From a checkpoint of a small transformer trained on Wikipedia: tied embeddings.
MLP neurons of a small language model. Each row is named by its layer, matrix (up: input weights) and neuron, and shows model dimensions 384-511. Each number is 128 + 24 x the weight over its row's rms, rounded and kept within 0 to 255. Numbers have three digits each.
A block is one neuron, or neurons of one layer that tend to fire together. Before each block is what it responds to, as a language model described it from the Wikipedia text at the highest values.

Mid-word pieces and "of"
L2.up2237:081164095148114127079156150138120122142129125162151132115123134111146117128145127152154141111117146130136094067154133113135146133143127118103116145104100118131128108157126148153154174141110137148158154105157165131078099121143093160130147130092087139119137125110135128130116115153111149087156165152092091124097123084128154126136189115123138161130154150132126110071130153132141123114119

Foreign name fragments
L2.up695:157186111146175135139149118159071102120134116152161117134091175162089163155152110136138129106091115105121122134131152134141138121147153140112185103121113138149124109131118138083090110126118119142114106181163138135129101088134094111185125150135150151115122140087121095123128143096109189137114133152098120102124125157135134097132130140183141133081127121087142109107123133130156093159124

Romanized Chinese name syllables
L6.up381:125106136133145080141126197108090133091133144095085138106125111134129096141105109159157117149109146112107155115075133126150122119132106137178169161128102118116132114105128137093092112121133129093112167117095146118131123150139132098164099161107109086119122130135119152120119128177129107151173114082093103100151136126111120133118120120162118125113085136135110120128123103121160104133092
L6.up1877:121135125124123126146135115131079112084140095142089163146131146146175105126136158174079175143115141119148113104072147093186162137123125099139144103153114093129151117128119175127122167145121107132130130146150164144132111136132121122148124140138107118137149121140129154083159164127145106097094139135125111110120104116129140139048150104118106117137105154162104114119123122165112173156138
L6.up2425:130110147164128149178132132132111094121171134132114119123102140121162099124135166178141138119119154130090114112115115121144138151152098147128151116073137170113120134178164135119105113067058086148169071142119140097131115158119131122148151151157124120121123104094145178083149121167140144118101154143127119097181095125142108092156147115125170149094118128129126132135129130161131118078120
L6.up2867:146140172127169111176129123129118124106147129121118137148095134128140128138109143128157126129082147112119137064117151139154100126129098127153155089099128126142112135121147156153095158105118096144159098148154123132142118134094139109184136139149083112143118167113153136104159155121117124116117140132101081096123110134112152155136182148160155147112112127106119141126157081117121132107119

Number-table cell separators
L9.up315:129119138118105160162094138117129157139104184164118139095135138168099117138172140110110107144168116120158164164096107151120117120130050176102130093086148165154136102124151085117105132146163096094150150165116158131063147129181119109131109123132112100141197134167076132103133148149198129136123094137138108134109132124146157169125127104122133156153121174121147108155106117109145161144122
L9.up324:126137111125156088113114112111110143093146136096113137101162137131110118103149150125142170127121121141075170111129111090128143116120043158098117106125107142143071174125139084116138112101163099133137068149161098144121145103092139141147117102136107165187141135129140108151122137118152099095128160102146154154157168142134126155133128171171181079173115144092133121145145116131100106152150
L9.up477:161138137106099132138115125142102101127138142132126119151106094131106146143162212092126163160122108130120111121179147127155136126124104128138138135100122100098082148063144150156112135123113159097166169126136124158106137102087131081148134101139125124108147128098116110129109137187106073132148098128096126146161158132103144163151166136100109133127122118153157123122127088170171117148113
L9.up622:111124142099156130172102149135131127134108132139135136112113105134143149120139134134110102099086140152088122159132163115124125090183110105112134117142160106122153123186088174154091126151170150125131121118152138120164180146129141140108134126142137081135213082168122131145154112078145114092142148099180119105130159136102129112153114124146119147158175140126160091137152117122102120104124
L9.up772:094127123109129105124110121098146120115114097109109151098130153144101133106154160080126147140144086118131127148140138156146057109113117116107137144123146108131097138089128164121120128111123131147146104129090130131107110132111105136119123120145148169121161087123142124126165157088089104138116156115147142129133083095122111156139134100116139144133104113149082176196085115174104120111160
L9.up814:162124145102160127164163125125159092086136183122097070102123086102155112160100161098116148122102111141118169157143148139100095095181097125167161084124139156171078124097134112116122109096089175109157145124154144114171123145173168160118129102136093170179173125125128122113079124150133115144111107127149152139139132160128112165135133116150095139169127120148149144080108139139133150125123
L9.up890:120146105097146144119106125111117090108115123135126137149139089102131137117110093101158145081137182121156157121130147102126134108134104149126143129154105117155125167151130113126107144161140148127117095115106092118129123128149100100111175121155120153117152154151141157085139111146128128101120119106154145106120143148121094148110109124142101155102179159183176113094083101138087131149109
L9.up1104:121174134106095089116099092093148174124121147102098168117110126150127095143199117155139125097128164154141119118127160129174123117115092107120090083157134118075117117116139139100106155114151128078115181097138143170152143105136122144140120147130106132121134100140167153133200155121154123075150100090115128139160148109155102143110101101158096126118159104130105149099114117118105157158112
L9.up1326:138134124078151123154098180138142104096093122152079156147097162118152107123141154120117137089148139108095160090131099109134134145177138124087124129137133103108154145100138127113146148070159150081115120131122080164131120140154123110138079133090141150095153105139092131090186156125137146110115119105136117151100147080149099105180128128149109157130142115094156134149110143119134146133158
L9.up1395:129129120075133132169120198139110150116127113113116106100148127149108123113149055178103121124154124117137113143128098118162102146103070107133108147138157135138095152122141097112117144140108133154116087125150125112150151142134081137170145119154098153113115115135145136091097136107166148125092084104133130155120152139156082125123136106102131140098178111174143149162141102086122169110153
L9.up1444:077161148133148156099165137149137128126105105111138109136120142164132117144099060129096186123129123166109137135138163114172131083114110130119133120125113157146116099098142101133130123151102180151105155117131175100114146147091109150142116111111119124110149152166140057128142146120171120081120115126108142138092134098041126102086153097100108118140141127106147143169124092164151109104086
L9.up1741:158115147152152142145144134136155144171107140090106148146104142128123141129140130107116140117139154136164131127121130146144158086105128085140168103126118138134104113107119127115107145153117137100123148155130152144161145099167115158112117089094121168160084102134148148084134123140152125128124178124099148155137147141117132160158107157178118134132156099133110105127137135098125148081162
L9.up1911:119207134129144124108142091137140114122112137177126114137135149158146123119131111150091139118167064121148167093144098112121133130160115116103115136150144130127107102112122149122151153159121145112060111068125118121111119138158109119161124080150142178098114140131143145141099133133137122093117138132147131135161125139104127084101137087078115143145148145125149122133091147118132090148121
L9.up2042:139109135121138144144101093073142081121164127093161162155118133120142129138172133112103138149102192159095181115149162133111152171171122117108114116105117101138130125158166120145097101149133108156119125127174114093124117142127118113104137130137179160197107111086116137116139124113121120116163127129137084108122138087100093119113081157133146121125149165088126108129123107168130106140099
L9.up2052:156159104163161098119093151127111133136108135128129131141124102176105135091100116158153113179091136103111157172115125091101163097134146063114091156110165164128166139116098128112193161121086139094160131126115114144118134130140149096169127131164156167174102109127120152121116155120127143077097202138093130104098177130138110161115164102146124160105136131104142135141146144154122109119084
L9.up2445:103164131113136132175111148105111133148130136159134136156086131144075065119095127110125130121119161072136138134105136115105109143120111112129147129125131125103099154121115151144139134091140120100156133079134175134176108130120169125135119163133152125127150126098086115112148110133158175146146116098138154227140141134119093149140125157112150115134113140164143113166140126129160144103134

Chinese name onsets
L9.up34:133175106119159114139134133108150134118116139099162089120091129154148111142095202071120108139141132118148172109107141137132144135158132127160119115124171088135161135120107159117140137133154158115087103117106122112113082176101131117124090087152133079145101130117131109154153122115111114132160115173100118148164131103117172164108119086106114173150094145112170129152110092099143125166158
L9.up239:149134131154150103139159127102161151155145106126136161140138139119123130125127140123188148094087153104114129141086132154150089135136146194147158120135125120169140118122099150136121070121146095146149128132092080142129138172120143124098130173094107116127124112065120126121149133106137127081146106169172122096171137110152106112166164138131106091136122100104109120125136141105088108135116
L9.up410:145148141103123117145168129110143122149147108160108145124120162107100134168094157132158150153153147116186170149177137141096113122144141183157122137137123144113133154109133115118129131097102116115160124167122141113097160061145129104150154146161101119118106123129123171133140162101112105107132171127116091136128142105128107109132121140122137197103143145137150111129153137095103097144125
L9.up411:147143149122142092138115110126128150150098095135168121153094118116134141156090094115136100071116116161062124111105142130104119158106158162102148121116097142114110165111138118139162159146120130111158101145122130139148115087097144121093114135192128160100105142118142114126145164115140154132143120168131127133172105115181100151142140117113132127109120092114146120104119204127194128129123
L9.up594:127126096124137117178147120158124187149129129137167126160106089153129123145130120112129117138105141175124116162086094186170133091091160171158125128108132089121123133156128137123131144062101127130098103099136161093091090107147084104138064151117078082132117156113118115113109132098089095123125125163089151140153139115141141125108113091141130121070122110131113111101115120125132168122080
L9.up698:139101112135168110122131131099190138123110141165088114074146125096150079204093130105134141130105145129176157127114150151167133105111128094139179092092122148149121131112106116119123104107118116126130158143128125162131131139104136131178156154150124142133114127141137147115133113155107119132103143090145105144158133091141163146142170106147166107091110142128134191126146172113088131146139
L9.up1135:165140131141106090176152157136146176097084101170126108154141145106111101155146110136182148130167158133167116126141133115158133128129094099136161127114129126120126151116149105160140143120137084167138114111120122130142133120152120126151137145128130104086135121119110089144119102083118116094118145156076122130148136137095137106099152122162107107150137122148145113153156117150142152139093
L9.up1693:150135128133155091104202090134136091083152107133124162114117125139120132125115139124139127115111089125134130134132165146131113156096175102158136116113135102148124116155147100142089123090155111164142115131147176106120105141130104152105115099104104101095144128117127097100116101119189142164145129132168096138138114136160128081141167134146124151136181096128140134116129097103122163089142
L9.up1714:128133135141109091136114113159155123159152139099121085176159126074136161135097137112118115137104131102113121149157136148114114158152138100132174151156137146148147141099126133152116134167115103138152132146174117150178143144104171117144158143165133141134133147132153068123159157153157075126107104134137146130174114144132119141126163108142134132182112104096065148109135110110082191143121
L9.up2013:118116090130091129115139104134123101128148175155126128117100138139136101139121158095156150143122141142121106090116142140141122092106097133106172171086153134149139114134082136090151097121089095153145149111120102131136119114107133138169168136142110110118132074124116106084158138160108148170160131147110056144114126128076112152178161081111127166171159162112135112132118118120136136113119
L9.up2178:153150143137175116147153120142115156167110154128126116146120113121120137186111156126150107139157157138124196121104141141163108128084126098150154110092136128144155107135143109125109110108136143113134132102124129103162125138108080095117100116108166142085100124133163116122155124120153134120146152115135160124131099145111136103137124115107117117126105157158148138120122100150144123111117
L9.up2263:132112132117168096119109128135147150153124141087151121104167164134124122095153122133133147106120167121094133120094165146140148132132085084120125115153132130154090161105114126132122145128107107120143158135128148164091097121148110143124103124143131137121120128128104140091124115116126170096092105173094127128106150091121142107138130129138129157149178073171113085164145120140132151122111
L9.up2338:109132074136110171121120174124141149125162150115098111132142140131129080162140135128134141122151133104103075084150143191119144159143130098132153119144088097109138122151134133151156109139145121111170121140111076132130135160131127139151174147151133093136179098150122153092170114126144150126115156125108174119086132140115107102146147122085119174114101109105126140142102106134124146147107
L9.up2698:104166147118161128096155108142165101153158150150106121096135163123106151133101189086151117121108135159073145083127127125165140112135142135132117127087142153097127123092132098112117079118106121131125144104128136109085103095154101140114132137131120127145128164130121132136143102100160116133160131133119169055126092111097164164119156104127146140175150106139120112123076127138129119092129
L9.up2743:073143161155142122119176152169155098106119124155143128069126140133140144143152120129138105108145137091100112116121092123179100109096138100128155148065137157113109163130169146094090117108113134125102061100116147181147115171099126102143124148063107153055086119089098125106146163147147124150133098077104110128137162108118108124147128112127125112099120172129141159078076158101112151134127
L9.up2823:131119123169116143171116135121127157087134153144135112096092158133133149115151118096102146108152187126123129130155131117138135089103151161108175122106130092110148130108094113149104144154156118099144086152145114140113149122094116111119093143115131150109128147140099111085140144115095129153145126166134157118157153089173146121145156171171128150136124131141109126150109119120142123154166

Before a number or date
L6.up1042:126142127150123138131083138127142187125083127169132147097168104164089151159116128128131153114114126097127116103138107141109107123185126166141131142148084109053113129112165148101156104135162113092133088161160136132122134092123166118112137125145136143140156117120134129115147147150171130105093194114132124145103126149122097132163136135148121112157135123155157121149157135115116100126097
L6.up2248:140111086115141117123124138138151132127169126115150107134100153115140137128119101155106108119142139121132134120112158074154082108165171139114150174111134100139140134121106107168148089142167111106159154097108152097173140133123114161079107154141139088118147116117151103111131143169149100110152105093094099086131124082082083101105144106152148127102071147085114115161135180073103160147133
L6.up2424:121134148170143133120127155125124154114120097120103143062098182175106131118108126101152172156137097115143112117125126139170077091141123127136124140142117123108086126141132138137125117103167118139123134114162142143106114111107163153104108122105132132113121169133167184128139165095152151106114144117098135092115137125156099126157127164154126156122124172197132118102114151112106139098093
L6.up2830:148132086140100119110136150143108153097104131108126154147101098102163124127090142158131099109110138084114121172132161096142093130133088131110118142140129095117084105149140130141085115155107112138102096110134168126112093144130136119146098143123136114118160130137101164155176177127135128147137127138138102137133103170106078150128115131166126141149142136170134145134135097092109100111085

Before-a-number separators
L9.up178:149135141115080131132152117094143120101128142134147134169119116085134126118086132124145124172170116126148074124139128098123105135094154149117147172146121083081107123142105180123125141124116105145127139100159111084158092158128138104128162148120114142068141104151149137126077129151118110138103168129111128166178158100175089108135081128134110092166130125141119141124127120144109141099126
L9.up258:130165159101104144139150163144099143106145114115147123151134103153109180111114143129159130153134131119185106166118127133098162081133157103118139138127167098115074089134139109121123094155094111125099087105143132133128113122111180128174110124107142135092136127098130154148161102136104138107160095162137125166111126135128123118125114089154102139085146108102120128179168106151112119152153
L9.up663:152137094116134126108157150079115109139138115091148113129101089124095120129165162161152146155129084149129108137148105123092100138109148150159135135109142118129112118146122085143106170135141120136123139130143163110106122159141169149150118101114127138127119138111120158088140119122124086163097168118117137147077136129119106134143128105147124141122143133113165108126139145138114157157181
L9.up723:096167131112127127152080129110060098094123111100099113182117102140154146144154118135112148108146159140112136140154145133105148150128119123148146135121111086120129129081117134170102139153070118119145138142154114163131136123119121098150138147143166135110117162137113117168117210115101104135118130118164077097132099175130121162091137154118173182144125131113158149145094151130129140142064
L9.up790:126110134130143143151099137133116090135135093109127101147125111174115083094139126118158137168112116133121151131127090142134117131095102125108122134150141103136124113142088149115169137159112146124136106171143088149153131137121151152104156117108140093145132121180149158127139114123163128124171148180120132108128115125153099111078123116146159174133143134148097167169122123125121128082113
L9.up961:168103116177152103128113130123135150119167110126105135163075156104124144147150136086132087134110192104133176078127125114113132139163132166120106152122107143130109106147149138135173170106133137074145131134131150077110160104127126125150113113119161107134138091147151094124122170150130134102127191137149046129158139140137125112125118108136153134113129101149129105142150115122117117138172
L9.up1054:126131131146143143097081108129162130099135122141143127106133117145116176138180131121091112147128101154138070127182080147104124122068130097102155136131094146149131157122131159158110124110112142150063120152136128073099143126140168161121146127134124120164128117100162177132129111158150158147164093118073113185165134171188154080093115120128120147099112121146136166157127121116140131135130
L9.up1089:137143096145100092072167152148174120146138182138094152211115106143122127122111083138167123149138131096094103123120138109078099126141097143140146149119156119087188125166186142129149112088139135139107126113143150108138112161065152121133160146169121095175110142095118119105141171168116126141123132120124135154127096169148102108126106116174141111118166137129118146146110147127117158081123
L9.up1240:119100099166137136126124081127150114110137137122098114162119117152116147138137111112133097134168126097100140133131138163166132126088115155146134145095109111150089119124146121127130189160091144147145188127115121131146116145161121123123111133124150128154163184107138145179123134132154157139145121140149129081160166104110139106136133113178108118126159151116117148157080129150127097095123
L9.up1484:130111154124142161118131159135134142128114142095140107140085089179110111154140122114123126078129127109108109125098138142134123119158141133095156132127118136137094182130106176102137155112147111137156151131098165135089172103133116128098121124132135086106120091143097124148140119136135123154145139148127095093120140128112156105120174129148143130094175088114112130131135143112108117125121
L9.up1499:114125113103133134107128152132117119153166136100157136131100149119149156080125127124167150132115141143117109154156137150120121067137125113110133130094114136177172119143106111120146110101071122101108170105111183092176151126103121145109111171092111153137158116145096157145141089118167098164108147131132132113123168141133134124112146144134131079159133168079076141126125141091062145152162
L9.up2019:118153101172106113096163123132113120151160105107124125139144125143142102113136130098086160148151121152122124126114131112123137116135109138172138144151149116126091146164137131103161131132128137096151153130101156106092109069143084164125146134101166163135149062137112137126132120157137114124167104111140102161119127154129127135133128144150160169130144095144092150141130188154121175098112
L9.up2393:095116165145135103148116088161118130130081109113149103155125151177130130096140056149143121122146109139164123122094144141072155138144126136140109133095113107138130157115134158128124101154136133131089107138099106094096152122118120088138127174102113146145127134150149180142081118119088146144160121101143129140148169110146157128126118129146110141130133139099098136134166118089132115115120
L9.up2438:107141138132152144157081121149134143099125137102119131153158064140148108144100137124157142124119113140147155148150105090117104110104125110118181124089083082140105112118105140119095161173088117088117112116114105107108164066157111154105169157115128128123204106119104163153103123111131092119129103149159145135125125124119145077136116130128153121138149137122089160152113110174135137106106
L9.up2585:150113143119111149093118135135117184134112118094145113148131108073093156145115150175159121130143092132116097100124111141126115094122133113103094118167080116194107148127134122129085146158147133143121168067125170106147142087125128130139116113145159134121112132130091133139136105105129149125129120091125134132094161111121088119094106127149180112109105114127102117114135116111097132144120
L9.up2790:116137130129076127151108177149089153145091110101126109174149115131113114107207093130156151103125168160119115123144135121151086126158129169141133125102153100092144104130164160134104173126141128124128155152108111112098087096100111151079146119166125117132167095077098143139095091158107092120131191139094112105142136150125140114129107082117079156167142110178086139134125141092129170124129

Transitive verbs awaiting objects
L9.up300:116126109119163099084113167128075143178144096101130128085108172132112134125141134154101114137130104146100116112144103124143106139111137163122120140120138102100095167144112150109104123078082121151126126084152092153089113105084141109107133106156159121129154126144060113129190135121118142143120137089133122131156150116126124144143142161162105095113112156124128131123111112138119126143084
L9.up451:120097116110140130139117149083182119102122131151108188112087170150145094144112107116118156117131128155122119144151111124133169107109154145088139100179069151124128120180117112137164128117136100170141095126124134117148141120116084109132138121153091143141116111142127142145134152118107099111162139107121154150098115170095098096147122104123171125122134122124112102098144171131094131120155
L9.up484:141130146114127158135157098112099129156166128144116120114151147121126128167127093165178151131099149132106168141135136177119140127131172132121119115146116113129111133132104118141128130150137177120155135146114148124141166123141129145141142106196219131115122136113104102122175093121103134139115161099135114134162099083126157138116143136134106147107133118166135116128157104140149153107105
L9.up1244:172141140086159106098102132098145146141114085113171158122126137150144131105132129113158159103125110156162126159192168118100123117130108154117076080138139119193146144085148152146139103132138109198112098126123128141110090121126123157127141134147129115161133116141151115143135136130165101075090125107137118103082139111161124103135158156144143122144123141127128117155107123162141118127148
L9.up1399:152102163077115149132132151126134129130143104168115139116110141104136118099150121138162109175117157107124131126115153109115090128093147199094116117133163111144078157124147128133143136124161135101130128157116111152136157116099149118099183144140147110109144133148171139179129175139122192090173139143140130137116119150141130139139141172129170132146127147141127083157102158159136104118112
L9.up1546:135101147140112124117115117089123132130149168129156122114110150170156157096103114108125146119122127100102175067117126094138134080168143084107119155108139076152128093133114159109118153111109130136168125099179105128152144147146117121157152156120108107175128133104122124133173131122158116107125130149150120149167138105141157117120168145163162122146115108094123154127160158124110153108101
L9.up1674:154089108087114104086152149113114124085147152105118113182097112126142071168126100120148091105131140107110104103070176111146112135112133156087107166149089074135111135154132119089138092135142125140128112142135157156134115137149105159127165089135077102123112142133131118142138188123101159080132120133148155171127146130131109137126126133114091159138121196128145130118160138104166086088108
L9.up1977:108128113139147128139132121070096148090149094085132192139124131131108179105109096145164132130119178177106127144153119116135113120140133180151115091172129102163149107113149117108135139096098133085144126144082080104093132119091137122102081115096075167149089131113142117104137109134088143140125109140136145138173151115111138117119101106099121125117146122130099124109161130117162130144117
L9.up2128:143154134109130137119171148110125113119162141128148166170130108117132113136161077101130138135104130113129103098138138129095131156094150132086088109102120161143071127083112121098086109127077134122106113185135121125142126102148127117110177125139080122119089095105128121169129141116146128095127150141120139092094143146144126182140125114107151104125126185162151121109141113178128079101146
L9.up2190:121136130170099172103131138128110115126136131118140143153119104114094116128103125158155102160134112142112144121140134110098111143072131139153118110171100139083136087133144121149163103140137102104127136094122111112169139140085117175155112078114125103109074149109143176140138173099142124105151147135104093141128109146089139120135130134145117100160130118109126149155125162137117123118093
L9.up2203:139065173083145177184155144138139112181117147130084117196113162074119105123123133112185157160093180097130132159126119148167109104117182125119154148122077062109129171152140140126126124125102150143149137140096125155101092124134128132135145172156138133146117133096137065118165149103132144132139105120107138094186176113118146115148155111123141166155160109131105103113129102119136124136106
L9.up2346:136142134129121131144101178131144141183113149126147143102139120127146157145158109104162075161159124097116072119135139141120123157112125185152142086196109126131147146107138103148142137132071162119154086105125129122155153119117132124135126125153130107130088150148140121157092094126151152068097155093121157119162124123159132146150101069127156134129118125145150091129106143179132142183078
L9.up2348:141094119081157143114123145118188133130162137163120116117113130071140120084095121065147153120109140107141172118122118109132091162098106180129075122121115135153114144113170107144123111129124153163179098162110100114155161129159159129158126135106106078158135087134149121131137116126142135107105148121104152127109126141118106076160154119106098123131121148135099099112146139119133105124132
L9.up2787:099111102143132106166128142130106164139147156164144183153145146128140171089165102133115118129176125123131138163150112177117124136106096123151125125171187094149116116130094103127204084150171167110103143088125153135128165112136109153143167122127173072157123150101122145127129118125146114114142098126147126118143153092105098116129127131112110131127135158155137140091105161087122113082123
L9.up2825:141114119143152168136202154128122126155141158169091116124075138108130139110060141135144143129152094143111144102082141092107152090153098159130182125104154111127101145160119147107102129142083162124112128114099105134134128134119127175168160121119107114140146115125136135125135128141161126134129131110133121133165167099115144114148140106107109130116144105071173133146166147067092148097115
L9.up3029:145091140120117114120103127081157162106132132116133135158155157106113123134130119141118108079113111118113137121113105128124097122100095102071130138120130140169123159143154091113174095135138092120145161134082150122158081129147112145138129122123122139085136117111163111123179147125123145144143122103134103153088125133118134089191119146151134110111128151114132123142109143125150109124119

Verb completions before objects
L2.up1530:115126122131194159143094108107106117158122142134152129125147139132146137115118149155162121107109152117083160158123106172105127156079142141144111138143112122129126123104135161147148140154115099131124084153160181127117154146137106120141132083119128132159106109132095133144099139119110145137127115129165122089090073141097131173169155130104112138061170116149135102135138109166161178110122

Word-internal pieces, table scores
L2.up2054:139125136117132088123131140150113149154127154117118123170149103138142094127135121110131117098134165159102129131143139117122152136128148103137130129111135117125099111118143135122115135116129104120143140097102180175136143085155171139132169146130169121136154119134122113145112116130144119102145159134085109096157137165141112110139123150129148142164096125110135139148095123119141156091200

Object-taking word endings
L6.up505:150069110157140116137120128154124120141126128160089184129115130142138149137119131152165142131129129148115109128134084141124133086105128152104110137118158178150161137140127160142100142138157132084155124197135134148150106112147123140118143066106137116118108166137124157151102110109143107132107135105145163067124149113132115160159124168139091142131127168127148131173147126135152102094107
L6.up1193:155105100134119106092143127085108134110142106133103109122089128156160121118124133158145112144157139136119125114133081140159111148085136127149157134170177123156141126085130152068156143128132127155090128155127175147152118122132146113101122126165141119051144122139142093113091133097107124140128145111109114113133148087131090144066144126132095167093094112137131151145132114096158139137147
L6.up1942:172105130133137094113119145133108182130156145114134168111121146174097130112118117147103119126101143126110119116134125111087134105118127149151124103069153160137116140097127148102080088155113136144123098146161128148102121098121125164069137141153114086104141126126134120160095145100130126128133164141133153100120114113169126165119131138104163117102127139169178158158125162153152102137121
L6.up2166:143073097139116137095120099136133121096128116165140173150122091137137108094137093140127106149145129137067141134103133106140137121114091102142118064117103171112101107136122165105170137110152142169174124135125151128107141160143136161134107126139115147102138085152131155132104146122119110119128142122126104121124135129142099160151132095161102155175175093146138136139123104135128089156103

Score-separating dashes
L6.up597:121099126108150094124159135151079136102112103143130131116126128147112142126131137094146149143086181147135191132099112130137084149144109100126115167144156154121151125111120124107086154122118134152121146097154142160118096129108134115121127135176106167077117128112122144129115104112137159134109134094133149140115141154156097139113086093129109117137080100118118130154106149127136147157094
L6.up973:088141157116172114137127130174126161114101152104133129152101155148144107121133114109133131135171114153111167184140107108132121115147164116149114141149163128103099128074140100143079126096120119182083184093134106112126144112151137123113127169121145120109143159141135142113137168111133154149135182137131164136145105157136130150145110143121135145154145126150093174092142137121131086113150
L6.up2574:158133154119147131122155116126161091076156157132140104111138123104164134117138125122130129181108087140157166144137092168123113116138129138120108156103053077130105206121158109153144123124128116138165111117126075136093099103115129119128134130119154150119100121144106127105123134075120148113124066080186150154134161167141116106108184144150127131100199117139130127134093085176104136169131
L6.up3000:111140130120126127105086125156111124136165113158162136134153118202109121135096101112119166104115098137140137144172154106149130125134129150117115136152152107123159084081158156141125129117101091142132107102116143089139138109167114170158124163159109134148112111124114112096117138126109153140119158164156150139152110096094131131132147093135133143141155110179122088089140125144123125113109